python train.py --head_dim=32 --vocab_size=8192 --activation="swiglu" --norm_place="pre" --norm_eps=1e-05 --positions="rope" --bias="none" --init="uniform" --init_std_qkv=0.0408 --lr=0.00348 --beta2=0.99 --batch_tokens=65536 --seq_len=512 --train_tokens=380500000 --steps=5806
MLP neurons of a small language model. Each row is named by its layer, matrix (gate and up: input weights; down: output weights) and neuron, and shows model dimensions 0-191. Each number is 128 + 24 x the weight over its row's rms, rounded and kept within 0 to 255. Numbers have three digits each. A neuron's up and down rows have the sign that makes its largest values positive.
After each neuron's rows, "fires after" lists the tokens most often just before its 100 highest values on Wikipedia text that the model never trained on; "fires on" lists the tokens most often at its 100 highest values on Wikipedia text that the model never trained on. A number after a token or word is its count.

L10.gate233:124126136103107082116112189104119119154124138101129187096143134163096113136112120096136147105117142119137124111164124182139116147105149093146108149102132137117142117138151074124093137133139102123135126103149111090144143161113173142125146119112122141135157154139125100148141134131138119160107160063151130161096089149167118112160103103142111117109109093135119149162132128150147174119079134113099146146114126119153161105149122123078108073154104133137140123145087119145125104128182102135107095094161113125119099158128151110125130148077124122105094097096112114104121126116089188105
L10.up233:138106135115145152132109135098137110144183120154043145127118102125126150143127109158124107132127104107146141088125172105066072147119167121105107145123124146104133162164144132110117126068144133089139188151148119139116128138151136124111141160121119141167138085116109118110120167068138113096171102074126134134133132137112106120145126160102096157105088090107098122143129119145163173095120121137148111144157142164116132161110120124125146121142123170140141123118154134098122111116091108128126145132129150115103119104107106098095106154135133117100162152177112132137179148145120156097
L10.down233:120132157085140105178141131113136166096109120124148126135117166151161137124138150150114105150106112106128134173126129127118096133143116139158098133130112220173152120117141105164130117099094079124127118110144089137169169148116112149152126102115104084135104131108108108095141124199119115136147134136106122155129159162105154136141119064105159104123118184142144150086117082105137099138107137163120140135112107106124100090132118147159121146101156127110098132084144131144135152153153160124146112148133136115124112110155144182090128136113141090155148116126090114148127133162143158132
fires after: "2" 20, "1" 19, "0" 13, "9" 10, "7" 6, "3" 5
fires on: "0" 31, "9" 16, "," 10, "5" 6, "1" 5

L13.gate329:104109166097113111116128137134130125106137103130118156044130161121134110124127156129136149114102151123107141175127147139140148101137131140126166139099153108127130121132078096142101149158137115129076091128133118150113081163125127158144193139132142144151130136122095136137137108143143151150143115181116125143085147124089136098168123117113159102140114151076116117160132082156115144141096121134129162143091098117140125129143127111108143131111078108130099092138195123160111094163151110141077120145132150121111108096122138162092116081157113101148086077115150108107110155109124126122
L13.up329:111158140116142113101150135156122141081099144134157115102151109170155165110125141140150115165146150090114129156096096157127110121093118109108137121133106152103129090107123092170135130117167154111129144139133131108120147184141100124102120141134124126176138128110133115107119141168131154142176108123155123124163117161154133174146099095136168151094142142145099127144126168148125148136094168161167115120159133093100109120137134137140146120126141112192129138154174144161085133115121164129139154088131185141103131109118159089102089076130106177154131162133102145129150106169131127110
L13.down329:109153150119130164118121144125109124167103099142104074135134114141083154091140120149127120146091139134151105141105147113069165141123112138157147150113110203124106069120119135132107132148089104125169151144164160131139137095157130137128141151157141098140152104105119140144092151116142087103135134085143109120155118148158120173134131125148119108160153106127132152127168126129132108116140109154152163102140128141106145086114091167086169121137165167163093138178114106153121109161106125145144145104096149153107100122103122152133112123137131125123147169101086093126160070137106139122
fires after: " " 55, "5" 6, "1" 6, "0" 5, "9" 4, "6" 4
fires on: "1" 18, "2" 15, "0" 11, "9" 10, "4" 7, "5" 7

L12.gate307:135163117155128130118140163116108131133121133090157095173152103121109160088137119096133129161112153112132161156133121144099110173139097138106165138148123096096166143127139116137140110111149157101146118174150096107107138155105118128096163123132123138177167099136123129151053141137125127176134098096116153167099115097106176123138141130109185112148152143099144112158149111123130146103138136157153143092138180104113123128085133127072145130126118098191109137082122139112114130134114101119115124165149135104150148068129105127098147126109083176123137143109104146126128113119115128125
L12.up307:148118114145131105115157111114108170061136171070164100177087122132127130122123127137136127079114185136110106159150157120127140124119109095140125144158150150156113128109117084150177089126139099135161171136098095128146143143133114101104132099138093123106147115092130122156096085113193158152172124116129140140110138168176117107135117101113143142119133128128154158118126187153159133146114103151098081095144131144106116142123147118154138124153121128124113102106130139120140154094124132134155118144136127118145134156093139150122147147142105175114143107148112152097177091114097149156
L12.down307:213165101150118150138132153116136110085147128116130119132140129140111156112139123157137134084110106159107175118160153110146157135127138128146108097072137089124128165087133133168193119106137145151100124120128148151128140103120141131097161144115145104100120125158124113173116134113126110073136137151152114095142097127113118132105122125165111074151107119165116157135161148130146151123182150135108103148140131119125096138173100129145111115174098157134109135162089128115132114134103148153149106137147096145123141147111101112108110143134197194116135134152122127131166142124082112120
fires after: "\n" 50, " |" 10, "." 9, " as" 4
fires on: "|" 30, "-" 20, " " 10, "," 10, " of" 4, " after" 4

L10.gate451:099102082111136108113133126137080149148112111134130119109126120145136146128070123108162127096115089149152149128116067093120095159142149125171179103147162127140162125146140129131127163124129120166172159120142080104158160108165129131112158151099156126075111130109104122128134141148127101102081096131140159136099146113119171114131119130106131108111183113127093103082121134148139136130131127130145143156096114151123131144121160133153098111137083123143130132148089120188084126102136121093119138082149095120124131143101169125074168109129146076107137130131084133122112119150119107140
L10.up451:128097106148114112157125146116153161121143119140133148133096163118130171090130098130137081099144144123141119137118114110085096133097129118192159104146168119111162129134161135104152121111125131140161111112183091114155128118116147087134115185092173097097115133125107153146073148129119095120093092124125171151140126130112132142131140155119131100112119115141157095132116151173124135111136155117141146088116117138093082152122128137150122090135144136128145144188065139127140154114121130105157157117140138139137136098071112116137161135173139135091151130100106109089093150159120121180
L10.down451:154159121169098080126132159128093148092109153141110145109110141112146075128157098146132108153166154121144107156091112119100132160094138086140139148162150162139144135107106157129149108100142158124160139107136098156133117162157138124089108143119156151086139136126150148105124139074119109113118147175166115090107128132133141151140145123148173131117096143148129135135097096121138105143118105148102160084165094118154094096143112200131122109125158104125108189128115127094115093088109122109152123147130154140105085142097137113160133132151126118129124121135096115117169115129140183163
fires after: "\n" 45, "." 29, "==" 8
fires on: "\n" 62, "B" 13, "C" 12, " f" 4

L12.gate410:115127118128150107117118100092132142128130139147129102154089098137159159123121115179131158123133090115177120143136117120129114146087097143111160111150123092120186175142165129154141133101161105153083121158090106107109146094144141111121143161139159127111109137068127147116106175123098117128078130084111119129094136149089118142154117120105154156150162102082132104140146137140128098154158122153145134143146103115178085160147109152118115108132079132137133133112139129108135166074114102124130175138128162114132181120114139103140150108106142113122103158155139108097147147079141156151
L12.up410:134156122089127084119116132190109111143113104111099132111128120144109126112118126112086142147117119151145132167111131102134109094107126114134096107163140111130148114069098133120126120158122148120144135135131134114148151151101139146114147109128120106117089101124098120161116081085066104084105111140119136171109143092137118137163126135093150123147144132185132124115123131134104170111120144126142113118174132127166160182134133125193117093176119114153127149119131122105153149131171159105140140138128171131106102138144078149082131153135178091087111112123115142084103092121119144079
L12.down410:141152115087107127167182140116111187138117142106148137091108133156152155138131132149131117139138152162131172095109129111129173148103143136175133147131122110123138132116116120164208065139091142177166150094104151135104119129146120163116159143174126120135134123145113143128114065140146120120136113119172115126101126118128109112170094090128109104105110102170157153134115163133112175094144151099105143100148101152120131130151156189145106139123109156150111136121110149120121098138109104116142134128138090119145107076171109088133127108107131097105110129142109158114136140100123126115
fires after: "." 57, " " 12, " =" 11, "==" 6, "\n" 6
fires on: "\n" 88, "s" 11

L13.gate307:109117115119170146106149116149106135145117103113143132164110139049112136138110139082119120123104113131095120154120111165153121169135112132135162122135136076094113187138127115122131144098143131148167162121153152106165121134179127147134110130132127162144130129161144129145118126156127140136113090112109129152095070124121175113161113130098102137169130109142133128138135103127123147159129137115096165145149115110134069190144120122137141164126105158089167096179163149115160174119131129101122162144177148107158137150147120109118120123121134120138122170118152114134089131082113156077
L13.up307:120137129102099140148114125161154134065125101122171148119121136147132143089147126113132134154192083162137086088099157086138125114115084121122149162126071119153121138098102145134115098096127093115137156126140140148126156108190117115156102144118135118103129130124107129113117111119124108089128116166140137143113150113111159072099122161156130116112091097124157141129149111139148149146093110139151160163075093148135129108124086125098103077120127128132165129113139107160132143148164149129117176117140121103141145090143088093131087127091110123106127154129122134098185159134152134131
L13.down307:128107133142115116126124159166143126137107121108127104140120111120133152128113152119136134106110093144121087138127131170114152138099127141155142157157157118104128134166155132151130092112121151170125142089128117135129149113133075092125151148106112124151109118114154084119135149092115142133139108132113124163112186101137104113135143113154100074155210118089133124147083148089091134166096108159126125112162105106111149134131121141161148163128141125096122136154116171154154117181158111101169155121120099090164103114186127122148066084106129115157142131126100120106109165142129138170
fires after: " " 83, " in" 7, "s" 5
fires on: "s" 90, "t" 5

L5.gate40:144142098152131094169149131165158108144129100098105109132121119137113183118118132143108135163152137105154129095137150097151148154145145126115131138150104121093071129129081116153143194100150109161110168085141135095149154110096170137101144173092146166108145156159123138141091130162156158101167149103121150141110077127125115120130125124105134121115167135060097131135157112082090162106124127117132089164114116155139150117121121137117150109096115125127107119127122139132097157130125128152145126126111128114170150143156142144125106110133158133077078105140112124185099133115104134136
L5.up40:139110083144156161134094103167086098135080102149132137181139169149124145130117125140105132107159113122134119103099095115092108097119129109148184105125100127095157144133138103115123121126121105151143095143134165143098112128131084119089171149113145123137123135122172126124127176118094122165125125167168118123128104142057106106115117131125144150152101108160096135162115147130110161101111161139096137095092159150123102120125118129134097085109153126098085160118080127123093147110153153151135127138156094117138153124164129120176097113150101112154135148151075133128130109143139095109
L5.down40:145151132160138149159126135133151093154086120136091079108133117172116114128145127129113136142091159103144121097155114120114120135157155108183124149145084110134097136136118080151134157120148117161148135100150102113150166085090147132103131164124139151107168101135152132117122085169135167087147133076144141119103106136138161166154128151122093109133141154131110169140116156119151121133153124130151119105147160105112134129131118045111120091119144124142122135127184137146113141167095076138122136099111150145124095171133114165113085126154142125115099127154136079154112099133124129155
fires after: "'" 56, "s" 8, "hum" 4, " Romania" 4, " Syria" 4
fires on: "s" 59, "n" 10, "id" 5, "ian" 4, " German" 4

L12.gate240:140150098171137137142144142149117124169162111116138091179112110086119149132111113110138135173119122091125130151117127123112054161158139114144133172151138141098141160148115104130132153140117121154114156136128118137129127148138172118121138184080137149091122114136119130137078092141120150113154138106123124163120065130084101069153129128082116122148190125150114118105119118168122118134120170117159150093132146130096123143149125109139147115136107116132153134134126127066153150137119161149111146087145092131070151077127117154121123182162115114133134138128127127121116099104119115091
L12.up240:140122137117093150169125149124101140136116100094148149110121196098151171158129109140119118140171170141091108134135126136159139163131132143152127145122137139104089094153143080114140101132139140132104098114140161134148131117151135146118126095094102153123114134073121146184123118178066175164129157120133139093129113123147125110150128131119124093141108110114154128151112134171121097140155182175140123109125089141138121115110105136154122129119149085123120122122134162073136091102101163120143134099146135166071154121162119089119148155140130082086115127107131132151124101158151127099
L12.down240:109109108076155112121114137105138122114160132129148149130165126136123120103136150135147116166091136153104159171141153124171137128112141106144125067128105093088136154180143158129100108152125141102106138128130099144097124186132137138121108108157150145140147110171133153164174070106150113105137125147120134130156131146162087156155130125124110135110111112115171150100164144109142170145136115067143150111158100119154095147165118211122140134145105161141110144127136163118173121119169148095128112140147104100155135148096100143128120078126133137139115165122139121126128106115140169114
fires after: "==" 37, "s" 12, " ==" 12, " " 8, " (" 7, "\n" 4
fires on: "\n" 55, "mel" 7, "un" 6, "al" 5

L10.gate238:116168156102145148118141129095139180140131148114148162159132123119084145137160111089165174150120071087173105093134137118174102149132116125133084187103135130133119113118090094143108131124142129117117109152127128137103112112127159142104133127120153165138125130094132116125155125157125093117147120112120170134167078117157186135139127108161157119119135085164120119126116136128100161122110139181161112156152133157086128108163108124103104135156079123136146115153113128130122141120127102140085109136163133124102161143168092105144157134100115164126143133160080142132089129093097112150
L10.up238:133134110117170115149136118121128134181103130124116110139124100104127106128130173129128113120179112173109170120083121099137100119172182124104135138108109130158139135181120105116116177108092161141205126081136117131144112087136131118130128108125150142161122150105098119109150149111135098117149103093166108121137082118079143104088103147124135126125141151159093114138095175155130164131109086106134117129154118148132134171151142141127151150082152112133147119095084139161100103151141139111134151147155122100115133122148117079122092181140121130091109144133134101118128094144148099135
L10.down238:109174181106164106152133153105142126147117134132164129146126138142107139104139131119139131123132107140127147113126135097125159122098154088130112133151103126152092132152149161102102142085095163120168151137141128113120120118112148108123117130195097111089101157135090135123117135113178099122143135111102171151181114131114154141103150125143152102112134149110132080132153126146170137149114127116079100104093098130154108112143143116128138101131148082132122130122127138143147114124099190129143163083163135136127118131099153148133192100193124126102091121162121092164131190108157123137
fires after: "1" 17, " " 16, "2" 14, "9" 12, "–" 12, "0" 10
fires on: "2" 35, "3" 12, "9" 10, "0" 10, "1" 8, "4" 6

L10.gate148:127136135114164102110140133123071149110079138150160115128129142157146078088144171141148130158127097158105119113092146124161082116126125128172134158068150116109098142095145147148121113100139127154119087158163083114102126122141153175110138160175124095123115112097087148137132137194143156132132126105135099148116140122141124127168152109143138116140103119121100092112109089116139121134135147154100152162132130152119067130145110120155123127155108140114159081157166110105075109142160116089132127165174138132120149110170118125135143101118146106144166135114114140106148143126142122099
L10.up148:120177092120107104137120092142145111072133139119186127101135141096117086087140125159104139131149167109168123116085131089104157106122082060098103078151113104119133117135109147129138132109122105150099117113137098121117141118124103091138096124108163128118127160130115149126090133135122142151101138124101168145148171139101135148146127119165172133132142150142151168109116155127101110113121123153154106116123166133121099143103117111142138090128091122070170116145137138145133113145072163122120159154122135090118133143107096111133130182116177096098120177103110130139106125136154142123
L10.down148:067118099137115120123103163146135128156129113118144105190154170127148156123112120138131145135097103123194141144115113095127139128107129113126096111140147132106098173090102154106080119143176135124116121110058123150140135111157133177143182102120140137136136081097123117132139092091144109113136151099101117127125180146115099107133136106147106139129168107132154096163114147136136098097102126111136135128157121163131161133114105177130104120161141138122114158130097126145127149085119152090139110155107139101125180123108122123106155089094107151136095109145166128138152142147077107125
fires after: " " 37, "1" 6, ":" 6, "0" 5, " ft" 5, "5" 4
fires on: "1" 22, "2" 16, "5" 9, ")" 9, ":" 7, "0" 5

L12.gate487:116110116138107072110137123151160126154122074143139166105135103147121159130082157119147096154124132142169175152113148138110135115085191193132128089112140100127136131099148082110105142179111169144111139104111142122132145124100165099124119156107135120123181106142094107106153130125113151153147143098129144158135057152094153128134124168079125134129133124104114139162155142122110178100139148178154156147107109100147143120118140122127148105149116111137117130127119108112140164114140116140127107161101117121122116144153138078118140127119120106079112087086141133137095095147120121146
L12.up487:119137139137177129121112127178121113107124120125132118092130159137172149092131120115148175169069133140133126142135127103135128112129118139143107090148130097117121091107117146132107139121133159119142151102101139084125177158107118112134181144102123145122126152132118159140118128133101112144123093199129093147116102114100141184127099108077119109120088136158057109164143149140106154129065169137075122128138133159153162112125152150103127100167126125145115137089135145114139128105118167101111139123114174134112111131077088084136143125137093122131107125129113169111164140144129140131
L12.down487:091088093151104127117152121110108110143143164135106124132173108117131114101119136122135142125168150119141104113163162107115106140185112092117124143188096073118126145102139129134103135137150107115160152122145081151121104140172116162149160104108114089138102113081083122064087093163129122115139143134136092123114127072142120146149151118161096137127113130118130127123129102106180105154132164162149130132110101105127129094140107147145138174119105118100149150126163123137152152062139145128109135153146126141153164122136076122112127147111113163153169143103111129100126144092126106124
fires after: "\n" 39, "," 17, "==" 14, "1" 6, " in" 5
fires on: "\n" 55, " " 21, "9" 6

L3.gate227:142135094150159146146158126129065065176117142092158143126115133133096147148142084158160121131126116124063123131120089106133127143116131133156109124096145129118160138157110154140123122150084117105140102125126113088112132110128116121135080131141123160108132122158125133139137172137110093086166108103160130090127080186101160181123118127090123116133120097115117107097107081095143130152155124133127108146125149170149160100108150130127138149156140105142122127139121147111114146140134129154098137112108086158149149133131163131108170103116193144111107100136161135147083141112091128091
L3.up227:113143101149164186090110109152124097148095101109181094122143142128157110103147099086112111086111154142095103138102093143103110150162124111139136093128131127093159168124164107132138145150107128085152119122109156137098148113122080128137132162140144113145120149121098098097086118121094101104131164114128141144123120141155140170123134122131157106155105125137123109127109147144160143142129148103117087143106154162116176093072150151114115098105160131201132126156154162111144120142100141138102150149124087150169140124107149137170114147130132094144169088137161156146110133130126148130
L3.down227:121148138130167094079107162112095124166139101104141118136191119122168114086146118146092101115156125109109136121104079117165132155149100131158103116101113127107117086144175140104139130126119103142124133123113103144115162106195151121101142123112155127134114137109179093080077128142136157116127116159116102108125121105114077109115117148109100139107153129140123144147106126131148166115114079129117114134134126128158135139129152140095099139159115147167127123101102091108129127144150111137171110119105134121122132141073128146146123136099055076080107119141139133069101139126119140115
fires after: "s" 20, " S" 15, "S" 6, "'" 5, "hum" 4
fires on: "in" 21, "id" 9, " Go" 9, "y" 8, "gi" 7, "s" 6

L9.gate289:105126136094118123178119122184160091132087102112110130143120132111105164173146149160146110137162139115121144185064109143125122159171135155140088142128111105093099115146115105132134138151121118149125117148112142127154144060117113115144131144118137138151102146134069126101123103148129167138162114118122135106153095113106118156131139144110170113137143169117101133127150132125146145106110114102133141145123113119138134078149120127125164163104148176155146075146168141120106124136144038128123129150093145134147110124176143092105126115168155115079123114111148137136119148093121106126
L9.up289:097120118123112112121096152133149143113103103127114134111135090123113169154160165123174149142109152113110159130053133092160124103142161071133125158082152121141063098144109101125103114154107156151100144116132135110107128121115093136121126120151107150138131147115039085112127126150095167108146152113157129111148134111111156146133102135182135097107112127126154128135121129104129183152163142116133121158139118120122149088099153117127114126092110160151096133104160108095117127117150102119130146108130119085124166117181110092107123079144140150128135108132086116138112109095120131133
L9.down289:173135171167129128179093101111127109133150158111158147138121104169138112119156133140121100126090121117118121109159136081103120167110116105146146101133096191118132112079127095060183105118118113150155165099128099148117117108183110173148112140118104141133087134113119170115113124105150114112111147117110136130119146122115132142126120115153129106121152097138146148134191133126121164149165095120146152109128139126140148144137116098104154055142130112127178105139142134137158114118105097098120095101145126096131086148103126120104095134164153099123124152140104151124138091103122157142
fires after: "0" 17, "1" 14, "9" 9, "'" 6, " Pa" 5, "gro" 4
fires on: "s" 20, "0" 14, "7" 7, "3" 6, "9" 5, " his" 4

L12.gate472:123111087135154117103126130129127111119133139110118102145114074085123101162127128147108171151171151126075136184135112137096112151156130146141083142161141133136099163126127164131131118109144155133134107134077178113145081087128163152153139158146142170154079115116119126116137067096174114122145142123149115162116138152099138120152116128123132075157115120118138113112116114150116140114138128093165157112117176109125118217154097133096138120125080129129146133123099116130157158133132137095114140120130141120142123135133092140138154145168118170124098167092161144122148108140150127130
L12.up472:127162160150151150153124126138159129143124109114121100144115152137135144121142124121132087149115109125099105099144162154123084145164128153150148087129108113144166144135145147129125117144151160134138113142183152118112142128141119131116153108176130105141164104147130110119166088154111109130140141113134104160115148147117152069159124136076134167122145111111138158133146112106083123121093121090146155098103124132124047162116148136123162178145123136113151116137120118093070132133149081143157132163142130113176116161101124100107134175132133137183172162178145116124121086107104130104
L12.down472:141174121160131117176145138133137106157109115128137162113097129089137095112125108124155146092139116113144140159136137166119132135155093112131130189091130116088148113159134153096125099151125116213108127112110161112143115133155110137137124141179154136163145095136109121148115128146097100137153168129125112150099119141156147178142113155140153129138122130120148114155127139098142073154148170117132158158127143186143141081086138187134109118152119113105094149128121078128121125132101136123158136123150156090128126122120145148107133122089147090109144150084134117102150089103166099155
fires after: " " 57, "-" 5, " \"" 4
fires on: "en" 27, "al" 19, " En" 11, "di" 7, "ri" 4, "in" 4

L12.gate250:127116095153117085148189107115107115118115111140130139159132147160131220152136159121139122126157146152144154097118135152093102143114105122136165120134119107107167136105108098177128115137122106133114114105108156069133127122086128156107187134131140165145166106142119113155094122132108142177136120104121113128090135141130132091150126118110157171169121143143100098127135093126125118136159124093149120105165158144117110150144147139140145128142085133127079150145138131100124133117119090143137116134185116123082148172147147096082148136119082132151153132136078150131101109108099118117
L12.up250:127128117138145114101116170130101179178098120110114110125110143120106142118134117153151141171120092120106107127160148079117152109117134114127088153087107149072122109109138094153150072097100169112133157119096136133127153093102106151146085123106157161186150121140154087141124128138089152113141108166087115097113127136098120107131133142081141137101129115139134097104135149151107132144138140161127144099180150121168094149140149147080119132140143138144144112134137158103113122071118109124132151100139125105120133157127111107161152128146104071093119152128155086141165129144104164133
L12.down250:153182120121153124129103094111151108126112136123107144112106147094128079118109091131136127094120106130124134146114087169133161119155147161151165106118154142131109152147167141201208161111111110157114156186108151140149094119161159144056123139099145117094128129148145165141094148174141118156139118113127125129125138083078128123145090122119111132142127139098161146156127146124118142128105138125113130135117126135143088121140110127122115108185131110128081104115082144129122135124092172113129142134129125116135118128115075167084108139122127140140118115107130124110123125126179172115
fires after: " " 36, "\n" 17, " and" 7, "," 5, " a" 5, "==" 4
fires on: " " 66, "," 14, "-" 7, "\n" 5, " a" 4

L9.gate171:125164079136142120137134104138153089098102141176107106138116108107108165099096157164131192142134130085131136094107125103176119136136140169083169139129095095087158162161151118141103122087140140100115145125149167112139092149121128176133150137170156154112140099112136120135123134119121097098158100080174145118129138137118182118146159090159125098087125096097097109122139174152117114120155131150147184132110180132114113157130110090133163124148112121123142117168132099103114140141133117129134124115140127116138129126125133150084128147141157116089125140156149126126154143111106136156
L9.up171:142183100137167124083131111093098082114141112126125135096117126116143090128110089166092163128083142091096112154163150155160106163106100126143124091110127111149138105137132172100138115112116110167134117119138152115117155154127144127118086122128144109095099109115154125125124138129150118092144126152124148126154104119093122123134119159120117094104127117107106138148139103120153138144157130162124136140140121143084155125072167139191114095131160128108143097160144139123180115119115158117144119143157160159109142102100101108137179201105128106081129168152139102086091134132139144120
L9.down171:138131134123145135132169115099134104096135135065175099139104135134148112134110136146113146129088138176135136112152147152084144137129113141164104150129116106165124149138096123115096127130145167142101142141111120091131184154090151174133144136173108106155118162134127122100120106150151124098130163139116129099151101122103115172150157112115166135108109119156152100152136136164103162124158144103140164142139090149107158170132122118122116054141070105122128104127143123123151103089145135080126110134113116131138153120128136098119091127098206157100148122103109133072120111116127141134
fires after: " " 48, "\n" 9, " was" 5
fires on: "s" 18, "ab" 12, "In" 8, "ed" 7, "ran" 5, "rated" 4

L10.gate95:101155128125106116123155153105091151105117144103141150166142096109105123123089108127114131125101140129118114122134123160181136177178160102118148152153119125128098162147119148180108141116124132096130173120138160124162142181103109146112144122138173116113100119128116156147139132130154140108110114125161130143092110098169194102106071121173155121120139146158135158119125127131142140187088149111109095151124180162136122150150111128151122107135112114134122124153117108189131126114110117129109139104145120142132195126143100112143180111116114090148120137104153104127123162082136138082
L10.up95:123189137132141135129135151141144126160143180143115164147125131116117142148158116122131127110087142121123088111150154109163103128167150100114167140079065109147127168132134099168114121161129111137146113138135102148157152158131130127118151103100099167146085131127094145156141105129104128072135108122132124129122152118164123129123075120179109169157091132101116127189150127122142155136138099164125134152153148120140137126112108103060120120119115129127155086112167172094166106136168121117111127151161156157135141111119133114131133154093111109151114107127128112094146139074090148128
L10.down95:094145199140117139106157137128146115147123134149185113121134111097156103124057134139117124151113144107117153092121174072117175118092137121123118117128126121134123125142136136126131120137150121141127159119151111133126132144122123097140106115145096135084170161140140165127145164139090127155135133140104139183090081129113158167147124100141109130133135099137147110083146134156146103118109146098090104104097096111125114149125147117155141095132184128140121152113121130153117154118174156118136094126081152143121170122099145154129128114120168152108082091146148148131108102167091188147
fires after: "1" 23, "\n" 20, "2" 12, " career" 5, "s" 4
fires on: "9" 22, "\n" 20, "|" 11, "0" 10, "U" 9, " of" 7

L9.gate42:119118125130130159126148184144080111113098081118122140113133128131138135168136107118172153123096136134099121110159137167135161157182135171129168148122110135130113154152134118135120080128144159151125123169121135115126127116140116175130128128108105145103046152115123129150112098136162143113139099121152120141130108117095156119158141139121137108134096099141115141146145114111122138156103111108140130171153124153094142105173128126167133140108120153119108131159116117078137172142166094109116143192138125137105166109148152125136142132176111112099107112109121146173078162066124164170
L9.up42:149155117129158145159113145106106118133116109093114143091122104122122115156137157154142155111118079161156105116147142119125128113166140178124164144155083107124135136141158159130142140148134142139100107164099174116106159065132094142123123117140112116060112137080104112156130080146136108105101137144126146146125158120108140087110157113168129142154144101129143188164115111128128155149111140104146148140120101156126132164163173126141113170126143159137150142206157113130148144122144122119107124170121122133146130133168131090157147118143140085096142134112150093140133170087095127134
L9.down42:116154161132102154155123120140100148128162105110092127088130155158107142066123122158157164121101101191184112097113130140115162109094084151113116129139138120134129127145147125087173146129129126123139160097108156123136203106144102141117133117144131086134128092129145108135143143111095147132124124148072156132139162092126100130130197153131103136165104135136140163145133108130115137118115141141133136125141105161152155161050171190127155152144108115087133105146136131128100138155133140147128150140098086116138146106144127115144155131146134146152131148140166136141127126103160111132
fires after: " " 98
fires on: "s" 100

L3.gate401:104136131146160106108103124135118112110107112117157118169151111111135125122124143112112121150133119128105125142151139104105080114142095140092139092142091115106110125121119097152120157115133103154126103170130193099118158114132155169175137100073165159159118167205125150138105153121097148110113146126127162158101158099092165126096108134116149120092117117122079191112165134147146146143113152139127162146128131114128108143104144130139145130117136153082103079126108134116131148147136147149110160163132099113185146109116110159114097144143140161094144140104088113134098141085118129100
L3.up401:117142114142125181105157140146127075134096114133163114164138127130124093094103116151122154146149135132147102120196187117114131181207115114122167125114136098126115136131123093128126087128134133162146099123134128154131192109137112108137156129132163124160147128137094167152128081134130113171146131122145110162111098130121127119140132136123138083102115162116075109162125123130120083126125123140104109142136100107156126130105105124125091095152131095107144144165154096130154104140168119109144190132144114161140130138155144103121126164116139137134107172148165132103095145130136099086
L3.down401:085110127136135186102140151168156141122112172134083112164157151135096136158133149136119158146137101116153075126104133135128144143139116130103099115110130120129143144129104099126119154121133110114121166102108144171072116159133139103141158104165079125115131112119087149138161131167115106151163121099117105115099109098128093141149139111116114115184166164114118115104141165111132102113128104118169137112111143109098080114133092120137103155105146149152163137108111104128097145065094129125119149139169119113116165159136117148116095155114110138159148090140157119127087144153068122103
fires after: "s" 35, "is" 8, "es" 6, "os" 6, "ed" 6
fires on: "s" 38, "'" 13, "i" 9, "ur" 8, "is" 7, "u" 6

L13.gate207:095114138106110111144136126144114137138124117087144163146171102134119128144118152145143087139129094113126132089108072113105170165132096118141116142135096133097142147091142125134084123098128135157146123191116083116097106118121095132134162145129176146162147136122115127150149085156130137159127116107115121095123132101108119119161120118120118142166168139103128107135156138115134129142103141123162164111091131166108121176144119125126161158106153150130170154147144135102107107139159138109119129129087110108121199081145152089087141118109147142134157084165134159086129170091151082107
L13.up207:123119100135146087128114130119136148193118126088106105115158148135177156147124131106143106127142133113130078130124140128081160096104103131126084131121109148130147095130146143109112143099098151189082118135142148140083100138143093102126132134154152126143116118124117105139157112146129114152151172117136144111153132157086130156130168143116100132142152134120131112104100135135120127141121141156151103088157100167086123174148120130148133122090166132122151144161164153107112127129092130111134102099078061141140160091105165137080113177096105173128110135139140127140149170107105146162
L13.down207:078147154123149116145080109119158140145113156093106124134150115107126114130137130101142125088144175151150101157137158155083138132122083127113100117164112161145116108126162133124155124128138134135089146128140161131087152126141146175138134127119179110190154088130116187149133090129136132123131167113198148135139141139137159138129114161127107128142126165142186120109119108116139136129104138151112122083104156142157123123147151119190086148133124131132104142162145150148114120134082138147135136144123164133123125167074127161149100163121097145149096139133087116141069150138125111116
fires after: ":" 50, " " 7, "," 7, "." 7
fires on: "4" 14, "qu" 14, "1" 11, "5" 11, "2" 10, "3" 9

L5.gate279:129118115128148101138093093119048090139088104124175122115132147083153189132095172131136105131115102130133099148171119139119118140125121125116157092153102133084145155143138123123114118145123112147147114143129167127107088122116147144097137127104167150158137115117116131126118138141130125162106111083104093148127129138144112108104149112104135100139081132134133109122132140145120158121140163124134170095161179083090108156126117119176157116125134137086141097117112164112136161111142087085109152164170082130152126177100125149154189122116144107123173137147127113157140134110113119135
L5.up279:134124142148119164113104081139138127105070137155119126127165174110140160139140131147118181188094132109157099127147147101117149133150134130117104092129150125103134113085168104118132177113137111112123183158164183136104099140124135144123100113143154125095148093158145075136178145179126126108110136144127078116165081120155140125092137149111118104094165112095119137121128063136128102130110086121124121131158172135108105121139114122076094122136127148089127129122154147083148154110129151143121154124116125111146139105109094140159119138089116113101145131157113122130131119152112134118
L5.down279:151094096142118168092137180135161094132149144115128120132131116151098136140150127060124108146100119141122128122090099140141140139083111142148145133127162170126072161144093100091121110121102127138129098129111101126095081138143127137149084136151094114109113110102072124106124170186110127140150102131158118100134107088124171159131135125162118136135163169138130152085124170118154113132091117153137089093150139128147109108113136090104103135120126171136106122131145111081117105138130112136139088089112120124122124182171142138137130112134108082152142138123110088177120124147118140148
fires after: "s" 27, "our" 13, "y" 10, "Early" 6, " use" 6, "th" 5
fires on: "d" 36, "s" 21, " life" 7, "r" 6, "na" 5, "od" 5